MLP neurons of a small language model. Each row is named by its layer, matrix (up: input weights) and neuron, and shows model dimensions 0-191. Each number is 128 + 32 x the weight over its row's rms, rounded and kept within 0 to 255. Numbers have three digits each.
After each neuron's rows, "fires on" lists the tokens most often at its 100 highest values on Wikipedia text that the model never trained on.

L9.up431:099129092162114125163093102131170066166123123093114129134064162132128201064156096144087124115111079101107106138132087124168180071112072147112122125171174180132133130048106074156121115142130059185116151118115108121117144081130086137138175087106119104131147129180157114109068134127117122131130145100105085094091096202149125156177140105171127116079143058106125122097173151160129101115116159104175058136150162081136132142106142112125097101146202155129125109121168145128102125099085069114036107129162182142095117164082085141169113120159128152143167082117159143116081133121106065156
fires on: "t", "re", "f", "m", "–"

L10.up311:147146114091104136154119079147179073208076095091100179083166163146157129154130135145127084177147087090113161136132150127116145077099117144135135092084178118128039095146054077119115088144174154118198149158075100119151158133145135131098129169109106158172126169118166122102112094092150152138148081091122136110091104177105142165149110130131156121106114182119174146159091108122157123166167137134065109112119089154121095203074123139113129126177143195063149106130090120105135155084117107126113141145137095150089179074204184078142124170146103151135121159094118124107132069115141182156
fires on: "a", "i", "("

L5.up266:124135174135064081155104153186130168149188148090115159118118105156140115119175062091115130159090177151135110117120120076073153165124146102121115212134151142199111107121056152135080172167116149078085147175104194127105086114139115185162142135110097113112106115144128142100153177136134142151103094131088120119122101147197129082164127051103114151180163133141181117132106128107141158172152159044176149200090128123161089109123191127140108143133113102147120124193170115112057112187130147149145097111162139145118135122156151178140133148142180147096193104168125089114121155156139136151
fires on: "an", "en", "e", "re"

L4.up756:130128120103124206133132097103170149130127186111078170089153146167144134057177168068089142135068174153136126130145121109156131113142098145181158057156149147119190108133148152133105079154091102154155082074095140110079140110151130179205168157097110133176121104109180172136154150102104152138147074105108157121129134129119163100091111167084137154081103053061109112138136101161197102111125126149096182133184071165141133153177094179116113136164108141108137070136155130087157157133105118188085111123106100122128129068093145106141141120139186092127130110193082128125089129152135074115
fires on: "m", "comm", "r", ") "

L2.up740:132141099113126092140077144110125077157149085107122134158149168135145129068151088099132118114118152127141147104183131123070150111092120108150117185133129114166155084083133090133036136146174113120141142091100131085086178164148111124114141083113109172151146106166127130074056175167116153123121175131145164146151105150182190055161108132183142113162150139158098149169134106116100069141139150056076064176154152094109058174147158166112132152161154150150078131144103114103132084108129167162179061031157137146118125094108148159140096043143141119139112127127111111125092149108116167161
fires on: "al ", "ical ", "ous ", "the ", "ve ", " "

L4.up765:164109130142111086158110107083134123120069118133157154100132187152171086103160102134067103164106144142138170086117150113175113092133114077156098122127166101152112082121148127134136135123098166122124132141091117098088127106164151185107112164071078160150176133135090111148079122105119127149191113094122160152080043096092185086180166037088143098112149154116130143120103083082172124132142057145159154144139148129095123144144190144157181120117169169086163120160150138081076142104050090164173139131147116156129180119159101097158146129200089132125122122175100106120050172127149104163
fires on: "i", "o", "in", "a", "re", "e"

L5.up219:114154155149132065168126095158125058146049134055121125153199147141160147109117146165098093155172137126068140167141135145151154145106119127152166167072062084116104138118129174161148153141121070105170195160146056131146161117107135218130142098106124101197134146097148147121129111149096118127184127090168121143080097153140136147136121200145126095076133078110089115113160114155094053182146135134155114204143160082150131152094126120135112103164137113144158140135097166121157088169156149151129073128186116121117154144176106199097134080107150140096130095193144134122131111149152127172
fires on: "on", "t", "il", "ol", "ip", "\n\n"

L10.up641:139103141099120137119123094158143074164069180151118137149176163150137136181113134146067097124137160100103112167127117071095142177081114143121120076122151084198099160124134115141147143131115088136144123152055114090141133176179103185136144108139196133170132154121144140105140131151108107133116080092052113120200079211150082115149111180193138154171094110129121098160142118123122112100106094118164121141165191081109095182092174134116134177115085135034131148143079134125071133130108116150099099156169143155145116138130156115146075074131154129090114111149170105122122088215073142129
fires on: "ar", "e", "on", "al", "\"", "or"

L3.up233:131154167119114114139136094131196064139185123141178138168151159103115129138147101159098133115076125099123165101097150095177143115108101128114066099140104132179065097102102198180129111130125113067174183115072100125120117167134049136087180104124094145119167118136112060115142101133155073136133100118168123083086030146125106178173128095112133112086144123140113115147162082118106078172062122094127110120143150044143092145120166095068088121148146122131097098164087181124119083156124089060118122151157086152127100105107121110109100115106110101131149178117131163098072184142125149102
fires on: "g", "a", "- ", "\n\n"

L10.up138:138107175135080123098121150222132097143112129080162136078111112106173154168122056171099124159124126136120159095125053088146145110107139065129094176090095157180083156090132146163117128129169075103097136107089157159159107104109118196129107134123109125166115119163103127054153146134127143125119064065097174130120134115143114121140042098096139125162120164146129188133154120186137118142192160067128168127108107105125110144135151134187112150084170176136110069153113122112148124193129104159143129151123113164152132166124142123066082085152123083167111171108053134080110165116083073117
fires on: "en", "ed", "em", "En", "|"

L4.up340:138145176122136145174075097103124104156076176112205169102143164121122082153139173181117123151115141119080160101095075123148150096140054108134128094147123042101097121140181144146117170135153157128124141101128123149134077089115114110110172055146000195111139113191136100113131116095100133096179132141161130169106135115137081116109158059094206078149129170133152151127159112139116144114143115097112097133160126134143132151118155170143172183156132130129107140106123138117065111118086103159061149142158101124115120135135052131120148152147133080138190127165129116130139069197141134129
fires on: "ig", "w", "2", "at ", "d", "her "

L2.up610:139131092097054066145140121115106102165185076147122122143074162127149126107105100178147113141107180124156187125151175136077143145103078101090096179122145146115121071103119121128120128129132094049186140152121113061082159153145121162107073112173169130104120129148135143079114195114107186053148095177108164136122108146149128119153119111161182094130159147115143179149145136095157112177141132117130074131118132117135060127107092089066121184153129093138095105100095093133118118132128127162125216078166102123115109073121144130086069074141103124117124130049081156123099129069074149124
fires on: "al ", "ical ", "of ", "ous ", "ve ", "ed "

L7.up753:182115110086065097122107177119142063188125150159130131086161135130080106143107059190153135187138111122071125149134019109144140124111094065108080096129068177140160076138154131156094101168096125117091161120135154152064190089150111109067133110059128131154087132152178145115139121134074147142163102103092116170122141128094167079154119135142097140173106054088137103162150121135095129102105153104144171132131169133139060157146155163135107107133119141130132148130112101120167109118158108168119088119140091141138171118152139157097102103154171140109141167175215084126125130178159117182
fires on: "es", "a", "s", "e "

L9.up193:116126157195152161187080086140120145176103122136143136150107114093131145177199129065127073160155156152122169145114128135124144178154102085147158112117102163131118113086095136120091150176198133120179197071073088141104145124114124141095156095120108116166194134188161138124192101145065175157134162134140117124130139165174108170156105142128132113120155142155115177161200102153111104129156135116115080089183146065158116128096089187165129165115101155092056101138102131097135115166104105133135101079116146184122086157095079109128133064149078079140109102080096136139074098103108140153
fires on: "em", "p", "w", "gr", "our"

L10.up86:150090181140066139154107126168114092134122094085095126097143148118206102118133096089111115171139158154154229136125083121099165131156130119044127141139085165199143129144068163180148095127081118101157174147158171103136121110140104142139109129108063110116081148250162091088136122108106132132083093140124137132166132097157071097093090156105181105130140178138129177177131121139118151180163071120169106159123157145186079130133134139163111136115130125147135095123190089155125134154153160095139184116179142175136163090134181121069102125166129131114165124126122118111146068127143134095
fires on: "ou", "En", "en", "em", "e", "ol"

L10.up635:113169172156048154092141135135127113158112182125108104063174174127124083172107093165136139123093197114139119162153130134170134133126110123167136113147142056139118128109166139114098105121096104150141116107105117108098114088161153101203107125075169156144054176092143145153106098103115154168098153108058120165140058157128149103177152192157144102106103157123189120158084122140114129094132133167150134175076167154107167221081159127151136140151056137120166142125143179116149132086105123158120105096151099153150119099172126125123021074166135090069107105114104111088121114122126096104
fires on: "om", "e", "ot", "on", "ess", "re"

L12.up471:099143114125066123120099177145143138143152146130121180161158152129093100073152144197105082140076137128108123146126092094083158126111123147189113121184144108134136097181148137117161160123054111113135183120099138096117111100129099125132137113105057177141146142162093138125139124043131177122127042138112147133136125129166145080160149073110142120143177104113166153162132078109108139139084090128102173084103153165136110150076123122174120130156108136145136091138147091013074156131042128181133153133147143170149090116116123119149071151096156127114124059165171133219158180135124151096
fires on: "200", "196", "199", "0", "18"

L7.up740:136169169109106155134169107112182082132110113163146127187174100132168117116160069064144144146128145153117153050109096064097111161082052196169094112123115141155114109123126174193161094105120139089123148114094077151116165104160103118093217081187103156126101099158100156110112162088115103076136059162181090134102069186132153154159104116149147165066130107071143138166191082121152083147131169089125140119107169137118143093126144132126158148107145163144099110133168121124089095112089127087135174133159131155119181096102118096128127112161153082089149122154120108147103115172115078153
fires on: "oug", "d", "g"

L4.up29:134086083160110203129094137085143121116176075155167152140101176096188201100135152090149151147132172104053113121183133099057161126099132112121118141126139095122078115102135134143118117143124107093140123090091077162120159104146150102158123110122118152165100138114177111150125141128108173157083078119169140189079112155115129116169162071081135110177183185117156199109148097167136144144142114075106143120092104128117103141102167128150172148136146153103076141126091090129023135093066134130155112081120171127118099117150149216133071161133146125118117075086119108194118088142089144112
fires on: "th", "m", "ther", "and ", "ev"

L3.up132:111146131166129160140179041111193120119110166150060138116125158165117154146177199128106157122159130148123108133142127060195164141120097153123082119116209115164158131112093133133161077179155093142167124071117068075104164164169105147120221121110169144134174135124168125072124153136116150083160138157103121100157073144103175111136090152133107168102118050051169120141137121111137092127145115161133104108215131132102105135150172192061138118136117121111135101149102116104166131116098100197118111145163170114111147084113143120146090126120182135134125150152115132180075125103101108130
fires on: "m", "p", "re", "s", "r", "il"

L3.up300:108184090184101148117150140143150094141101104176079143132125136151117144137113073099126144111152171136139174123135163110087136097106113179098160142161147089122131088144124178125053083139173061097182150105124090161127098125138168084158101101154083132128103196094185152137150122115132041077174102091163197088089077151156168095192091192107157123133144138129090081137208123088131117170089095143133089122135113078166114182105132127151143136159163115127111101134099099123116162140130129118118176125096135140143119121113147168132111120026182129073148066093102107147099124123112082151
fires on: "(", ", ", "==="

L2.up449:123140188109074092118082111174148139185106155115149144060124221118147111091136093179139096199096136158110139169143095123160148154129083169076145102126149156134076082133094099155161111155079151088119145121149143174149166069143136145164095136134119102158153147157125184076112131103142141127101115110087151135122097124116131094087133137176160079099138098136152150167101157112180095147130138097162189160143152155116117178108129143120052140104113127103156095120200098115125110146136076140086091030167047192109157115196127090121082141144114176139113115161087104135155166149157137135
fires on: "a ", "an ", "ust ", "ly ", " "

L9.up271:148213119132120118132050067111176154121144044130163161177143107137170166124165136125133102145119152160149117173134150122100196193109110091206177116164159124134149102119116083151164151177148081086161131134128086136138172109127132121171194120160081114155187129111125170138144154121091168126109105100058121084061086128159138124104107173146120113091121107140106143164154102130106076149116126124080100136183159137178133129145129170134107192136136155101078091132091134105109075147134149070158143138181128151134136073126096103099083059102155076159095110075140170158150122163128150151
fires on: "em", "p", "pl", "b", "ol", "h "

L5.up709:096138074148091159111073098164167089124079171154140137142129162158141141060150126175083108132104145107114134129085112116190208121102091091132134111144088040185053117086136084137157113157077088124127140136084145140100163112130102151118159119129114167157166088181101138117144099156150145153146111095139171115158088141123180090175113110212120080147120074123140090092099130153092097121114177122143082113138134096154159157130180188133189147155170163138116113179106100130153155086146109160067155167160103128072132083139132108125092130158161145141098115129129083164091077186123187146
fires on: "th", "al", "ar", "b", "ab", "t"

L7.up671:097109202135121072149140103116097083178137102155113138065154136158103093127116070192122140166117148136138199121151099115120134103063131130123050125119146168111120079126077122109106114117069138135091140102096094156068113109121118127078116178071152174179151163110205093122066134131121193095158090127100080138118091144080190137128138111097205097170180124131178122155126104081168142149169114116112132104114122111105079140124128154114154115141059187141101164115144122092098116105124078148188119094128145171093165082180153148117141121153113092096084131098196120104124158130142148157
fires on: "a", "su"

L7.up64:130113085145094157129121127106131086146191142146125170171093093119130171123169133093134161122128125117120117190168117129088096096086154105200103124141109091146121105119104146147132145138087105134113138090108113139064150113116137188117161171095070144149175112159115138090118131146084108168064154112058083179130075130141083151139146183107186189204117180091152166146119111138126139141090093115076108190145131103126116128130144166129111097158091143094099128114168102105101120136160101102102088074108139099141181034097126136159107060128149124098139052165185093215156080104127118150
fires on: "p", "st", "pr", "ev", "res", "f"

L7.up248:072152179151093151117109152156176081136113113172146125118128140115099139140136146109098091146143139169116133107067134127114104234107098184106151141135123166144127075070125130115148145110163113121109128101129097181125147163161121105201172082105166145115118151136173087139155140085093158066093079120171148125149166167140145090121085133028126062135169134113121123137212122176165131140136164071076140159197093132116087146099099106132161138126107158147119135148106098138098089121103173178164140171156189148093135131066159170151140125125177071126169048102107126136099135114130092138
fires on: "over", "er", "el", "or", "ow", "y"

L2.up452:094102162121130149096102121122154116162083148127070156118138136183147140131179171153140125186084105142118088152130094095138182130146101099089159060158091125171121122136110146177122171185082127119162171066096135126154148101158068152113171123133119185169147182168217114130171174113107151102180121130159154111170112151130116073163102131130139121101173129081109117147176104179139101156101113072134101127156121133101094169097165155130158135155137130068061080167183146099145099179082183122084057144159167143096124090122122101176127097115119112060164095127111186142105119146112104088
fires on: "1", "0", "2", "id ", "9", "as "

L7.up566:150131122147133132152162120173139111158123148168161108081124131127162138139104111088154118167108149122105161131116134124167083018073110091119089164123140192125131110101116126109078112114135095135088162115133066160126093112120077110083110139094108170126114171214196116145106147189061109099156118119099096172113134105131114132099168121107214124170133195125157169133150112164159168084153108141077110166113116080194122132072132129139103124133172131074062143113097065105125106101140143200149136062116137166089166135109099163110160137169118114151100127083146131107112088138043111156
fires on: "a", "s", "st ", "ing ", "ef", "at"

L5.up357:124138114167074103179115131126132117157125067130117162090108126203172115106135099147106116165129102171090204133132144088184222143097091115110133165142082078164082063145133134142126109157198060106129190123113090135110117173121120085114163181082173138147131135133128131153110106171099110143151157094120125132125098153147175136147111083112109115093184081107119115141166120174104109108158107130153112188215187079167117134119155155142137180137173110108150183132085135127163111107090114137104081151156120145116101142179119123114082042115186126139131128089166092140062100098136101156
fires on: "t", "b", "r", "ip"

L2.up404:149135131106107088114135122115146086148166110114117150135076188115171132057126085156129118119090176138172123139128162118098150147115121065170069123134123166133130147127125102218092139155144099067167184087122142089073133142139102174111127143145078147130154137186142144075060159103126130082076119139052147154128094145162095126132127081177119093138162130132145187177175133159151143178119089132092119151113118125112097138174093187092133163170225133132134083121132101125131072126110091144159120067186145189125110097156120152127097025148129124145113137089082124126105160107120158160
fires on: "ed ", "al ", "ous ", "ical ", "ic "

L7.up586:103151171170123171123139119156173115109179145072119128114130172112163098079134133114124104130117157168111126172161150068157133175100133159178090126100090158203159114172105196104131155119139115070157117089152143137157133085177144148187138093163125107131139144133165106090132205071148165082062093135176105165131072127151180128121147148072108053118167124135116168091146143101181140099144139035112140115143096160155056151039132112193151144097129107164146152179076138157073107119087169124125108113140157119159110133168110133121127131121181118121147079128132103127131095141088093133
fires on: "and", "ov", "ap", "er", "y", "am"

L7.up527:138186082124132130193138078107161078177117141099195149065132113150108140120135125126135159114131133115143175174148145130154125138092129114211094124080100070139128118122114141146059120207167119118146091094167108131060155100121121172113210094120128133169201134146138135125127176102123162082128092154126095158111129118172123123117144148092152130123124063130158172149099131108115072116136122126053101106195093110177131134132124155125098137140117203098070108124098090114144113149157203103169105085167147144115119093153054134148117111169149075144104108161145109197143162109134135203
fires on: "p", "b", "po", "g", "w", "ig"

L12.up92:150156094193126157159130117100144150141178100178097163114102125105127147111171135137203154148078153113077097139166127127171178126072117134085086095142140092148099127139058083150206098183105067126107118163113102149063185074140150166109152110147112167149126162143181124176108089136107076138108149148094147101172089127122076098129071123148175098111128109081139162121155090143146132187145151091159126076120125116123149095127134151117050079144096163123136150126144085112114166111119121130137147160134144102122145068148178139180110111173158097056170055179125076165096119159125126169
fires on: "f", "p", "comp", "ep"

L2.up521:075099058098117125117110136083145154134134089127125132128114144140171121062143169134086103117110106140087132099173130134164129143015082123169145123169122112143164122134116081150158115160116075125143172096080112099077138126100116149164160105148109125162134116169146162130072187071150081101115125120088101120163106156140134126117134105110081126200127155125132188128124135176140129168111124036110129184148101138081091168110168154139095166141148172104099157113115093112112093129088139178174177073190153172098138059122147157153061120122169115146150094151080108145088126073181150180
fires on: "or ", "and ", "ly "

L9.up215:113155111136090102132093177144150159132167104091170195134132178196169128117185116205128121161112126206128163117097092107114121184114132166078145065137181147187124080101108157176091121142077133127091148081078117094170176100097126163146145175144107146140160149142142178130128157102087126099139162149083107132135149102144132113128076138120202117158172128109079090113125130144157060111113110136081165158132161099163118126120196138124135222121128145155067078155132096119151133183131134135137138131078132189094180168111144119188137099136129172139074160128116091120113132107074149137
fires on: "ur", "ir", "it", "ri", "ent", "el"

L2.up31:136127130088088111158149121170150126140101107109104204131158143080114092086139065165124146134062144130121138172202121080039137147075109072130084122112119167139073110097091136137120132163111136075154156116083119153071136137136094201082127146072115157102172166154123136078129135154099145141156083113136077177109064147180187161136170125126087110145141096108144122151136076133127156177187093093115146147118108115118088154137154095134064120153163181076094147154149100099062084117125153116175167071125118162142151118162111096106133136151086135101162140139124169168132185092074147140
fires on: "a", ". "

L5.up137:161146171140079163139063087150116106160118072076192149125143149117168128091101165121154094146132135124044155136120095116102162192112094128145145124155148141110131108108153174128147112120126160113154114134138184142139128115102121186193144118106094158189141171126132190099154145136064174064146159108097138121121072130171141086163157109109103064100155127129146145125153137155109122077207092098082068139187154126193119169104131141194126190153177145120162156133134089111090121121127168153098136068124122131110101169229127173124081139135085103164145117095169154138145111156092108132
fires on: "er", "y", "his ", "s ", "(", "is "

L3.up92:112147099135107072127161150158238132131122093147091145079103164122165129126127152130116131130068159101089137117132150101170135173101104132123104128114118133143101129112135167186146091179080072054143151149061144109154143167180058110161151166140169170131154124130158151164101135063176126174095135160101082128081051157130169123122073164191103160135164110107145151193166114109144132196086108107144124120159110132114126134120097142143101197150099117125143144145127114149136142125138136075117130115142144168039103144140117100137058132165159149124189141156083154123054182118085122122
fires on: "an ", "a ", " ", "and ", "e ", "ch "

L7.up700:147169146072092132174135084151142134098093126066141121098167198124158134111145113136123135125125087126059167118094076121166107146069092117137136076125122145170176093165127109178050112122125104077093140105101120149121145172132115159112128112064142138180106153184166135105181142136041135115181087117128139130127079142140170093114112093086131152083208120095157133130146127141192109148148100069103136115132141101198071148122099115104122145114156211081134115147106102127150156158094107138133153105102063112110120133196122068084134160146153098176187114110130166131147113158095145186
fires on: "e ", "a", "y", "er", "al"

L2.up406:171147175120116101102129116163159150166101105124068138109090150125128116149151072166106137147118134172092143108159068067115176142126112097144076096158148111163087137117104108204176149118084155131160167095093105143116143045124169205118122060063047098153170126163133115081162101164106150156073137163084137117165136118149133108107111138105136106137122112086192166118095097177122113164161160120182154127106187153131132141172131191123070141109130132135091078140192139087153159093130164133146163092161060168171158123179174080095117103153118107103112089144107144151127164131143132130
fires on: "em", "comm", "ol"

L10.up438:133141126130065068131103125085137147155147077141096169115147099215183085118143120120156130091115094143123140131085138114164148148112141161116131139078151192172136115205070170134058116115186142127143141173068127136106156120093104193084107181102090109134144176175127173155129160071124126143162078112128142193108121136095099129149118119124126157110186197100175141126152136147127105089087131152124100091161137142122126146148152174149131180112164151121108097123164101117159178214133180104126151055083139187116146169152152164157123152131145116100136147073144109115140125119033093116
fires on: "it", "c", "is", "ir"

L7.up47:111135152147165194156105155147169116165112143102128098084127163085150156075138150117113114198096143107110219178148119091102153066092144080118109070159126051129124097117120160150136136178130172087159103114108133151119090116107083115136120114136157133151117178122137122117113140140061167148098127163128157169070122126097111110125201099070093112191176146144127117132162102123091167160104114079109106119091125073119144167141150130198173166161135116140107109148146101107093066153075200178121041106148131168130089140198120109172132105142146107064143087131115145125108166168122094110
fires on: "th", ": ", "to ", "ther", "w", "er"

L3.up532:113159125178155172137127133120169143128146102154101101158086135159127111191133067117120144117103143125138163103157138094126158149094102171138075149185084045146156065149127185113100147177117043087135119159118114125176132165127133104171098108152178108176128146145181141129163144145074087137155122151142148154071047165142226077207150162112162100163175140106098078119171082055110092130119113127183169103136118150154125171099155138127141150115089141135153126136147145128140110163106142116114185137086142111116187098127122118083130128109192115149126135162146155134086117176104057116
fires on: ": ", "with ", ", ", "; ", ". "

L2.up22:078127160139100176110087151084131135154037128157166106174117136160121077148142131157126109142147098131102094088157112112104126162059064111196147039159111130154116130134129142124099182112126093146112155073128061112126138131149137118135214070143075149152130135142199152147161199136118061126171119138161092133080125154096152111168138147099136107107117115106107110114176110162168087123186102109112123113163141089088106155118155133102151120150114174119114146131131142111052079117072130139045114138184142137085082104055077145143122108115140105163130125085131098198103133157111110111
fires on: "\"", "2"

L2.up687:104114138126094160199103118127159144125104108150120148142126141161121121128153055096169154139163108140096179114120143120162122123104094162120117065177154187155117136164129111155091113138165090163135119142112104113110115091172112104171154132172097133122140151121213150141158188145131103094172115115083135071103107176195169112131178140116184033141144168097093105090164114142184160152085144135123117129166113056070116132100129109103129138209134145158121132172083095127080076135122074126071124114152138123076076072140100108181120120086214135139131175090132096165114132163087100146
fires on: ".", "t", "a "

L7.up86:165107129116113087141153075206192149119120110163106139079137164173141129153187111129101140149123141184183142137095187087170200136098087147098077133126191139169111148112047096121153120158176127131119104101113071122041175163151111115134145134151167176098128168141140129119101119177116081144152148088140092136154065207129170126099132178102107137109147106082168127138144123092191156142157118114130111105179169089089149146132157134069097113130169191122156087192123143144123147148081121138142134130119123137105116120139141074126106107152214155160169134116123130104082146159112075168
fires on: "==", "e", "m", "re"

L2.up464:103113120180141111160090137101153117143127059088141143081147170124177091058154186140108093142085138155102122139134183129132150154050089151171139127139138117139112113145115168168140177147109100100131162110088075114137131156153081131189183144117154131158151150170135192141138180040125138108091065163144039151122112150077162134091131186147112144150121118148181136136114130125158099190117125083104108208107092198129125129120131123144099164162119151081120145110165092128105116106110185153119085089183148155075157109155120180078111115116178127114128092150064084115140128122149136174
fires on: "and ", "-", "or ", "ly ", "e "

L10.up398:091160188110104092129086070123133152137121103171173102130089156109119114135130122060123147176132115162119189130148117105118203083097127117114096146037111096186108146165125124143107083080177102053118146126166105108133162134117129135182139126134098125102070133151138136069139107133123147160147124076099092114076089122137165055193082131139131123135131095149095195161114125199182136153184142172090095141125148161189034156162176178093112118122162123138100119135120145158117126160180101144144138159153126141156126118155158143081086116154192141148165119184138129116161067128161121116
fires on: "or", "en", "un", "En", "ob", "eg"

L2.up454:086134182121124132182099074101154136113126158155103117102155152139110175104172126112097083195139187153135106112162162108142174109115127168193128144134077105183113104195055161125101164129106109096115152108132135122151156089139135206162141090130129166169158152126130170124123131124050124142078083109153113151092133156150170075164146159112182081158139141057154129151102090104185082128120147138105117121138106166216140137117126170192119153130133177109121096153124125070086121142126170126162120135174120127111185084176111173075143166158165108150185119161165072145113134100111105186
fires on: ": ", "; "

L9.up439:136110121099121137102138105100158135161141120164171174135133186145110129134141086072116163127117194116088136107146128083138141121113096142131061119140108122171158098103152150161088072129103110113118176111096112107118133135153041097134147112176055140144101170157113144070117126154118131146117141087148094134052132165114192118182110085121105112161127120074169093127122123116076122113147127132120055158134170142146109144116169119093096150205127134090118118194114091129074136153034138181110164138136098128083228096094137114180121080146132140125142117159154054171134165193079100104
fires on: "k", "b", "ak", "d", "e", "a"

L7.up723:105123152166126198144118095089138127143142141092119125150115109148104110078192109058118074124143158107086086089152080092132185084134123101157113103121124129191122114128122141171110164158152125108165133124168153072138136092119124159097155056131119070112193101114149118080116177132100136090138127141073082109102054107176096111187106098067138110087118117100111132161094114153099107151130124137167080074168119083121105156157217148130168139163176130150157079182089120101119113104058163131129079131171132159105145119116141195168093155129140144175172123181167128194129147133105163114
fires on: "m", "ip", "ig", "res", "ard", "t"

L2.up153:124158146142112145144114107099174108137094134165114153113125176155132170153182063116138087160103159118106114168165144101141139162090113154152124079143116121179135097164137130126084168170104143121158122102134087141140171090156136157178129119125098119188150163133149167104126124158039092133110079074079103122063101161141211060190147138100203044146159123109116104118171065118153073087072115131187107166165114177143142155102208133113144149153100164108131101173126110080100121162112144116123112141132149120131147086125118171083116129139159152134124124202126062149124120181177157130
fires on: ", ", ": "

L2.up647:124179156109074155137105129135186135147142125107146131130150170116160140120184120149136117193077143193102147160131120089117143171087097158148137113120121133185158116127079121129152054172065136097134162071099159145157136079171160170139131146108109143145153188166167167110125126122108159098108118099077111151105079156180093100114073087122157085143119080061144145135135114130194078141146114107172154105151150137158122132050117175135089171140123171087060124159153137112083113129132118181110061104175131175115194114181070100120091101121108153113105066143073078156129132153110104163
fires on: "an ", " "

L12.up238:092152115143132139117124141095106128238136122064072159113155151130141137088129095172136077134127205115037126126146070151122137117115155168131131148140109089121108049157115183074152147111038125088174125123097126091143189111124098175132127125137072124127135168146120179117095201103091141099107129090136141191093140120153140141107131114108114127103176107101132172143201135243140101119102133092138103069152120130041134155100146117143119135136130088151107080155139105062073106164124088107121121097143149169112117125110147106092109131101142084145101087132102115139135124101092127129
fires on: "n", "200", "0", "199", "elec"

L5.up499:082155160153078150150148124095131107136127157173143129129155116182082121145121139105146122167099171136064130071144078143147205130095110163143077155076181132123138083131131171106120107127163141133109130098125110074124183168120164151211198123122171150126131130118152170071147153131133109149124096124108145079135117161132124095190094159115151106121134163121103200158144099099173087074136121130126090088180164134094097185130206181084159152126124128106133148117125109103126107157051054140131130148183203111161159079091132141092114118103164103184150115175130070139146146138080096092
fires on: "'", "over", "r", "ter", "re"

L5.up279:155109147130130110122122105142113132147115062172125118116090146222106166119180100102159131161159120144144140067055119092156093122155109151102111106134164136176075107186072093151130122166120105110101191124104127106157157093146061064121126104136141133131116153149128134138119122100121102115118088167160141167127160184102152144126099111191170167114117114094194133143140098184121117108162196094163089131141170128122118155117117144138148100112123237114066096140140058143151145137054121136149141138145146182064175092064107080122107146168089102081121113093146127148065124129131114199
fires on: "s", "d", "l", "D", "f"

L3.up274:121122101180144149117099118126146104144113108138150198139094159149139103113139151089121144118070127155123100139182111112105178177069111133128127107142117093149125138140093114158109148137113100078150239094091093114103162105148145141106155044129087133168108142175164154135081186115105102087142068117111128184096102184112095123143128114024134115107115156103124159152169117210166147143138082116174141111158128091112091143112126143148145165172183144126055159146113085103088112128113106174113113101178111170099082065084099145171102092130163106141122042138087103136133164130146143077
fires on: "199", "2", "5", "own "

L12.up89:160193112131114164177157033154139113142139110115115141129107135151161155137080142084156153121140146126042130079142104084161123104148117148106142128094168199149173100149133113152120145140131051158143129139105146147133123112160086191113122086072123135168162174130164191132103138112078109064173154120086093085102127092162117132131144109140135108071169125090157129128110115147133088114081130131072067155158148062153064117113195118131123133171185115137127078151098118119094097102072100137087087082110131128096147174146115147157137188143193130125140136161176143160116118129028111155
fires on: "t", "ec", ".", "m", "r"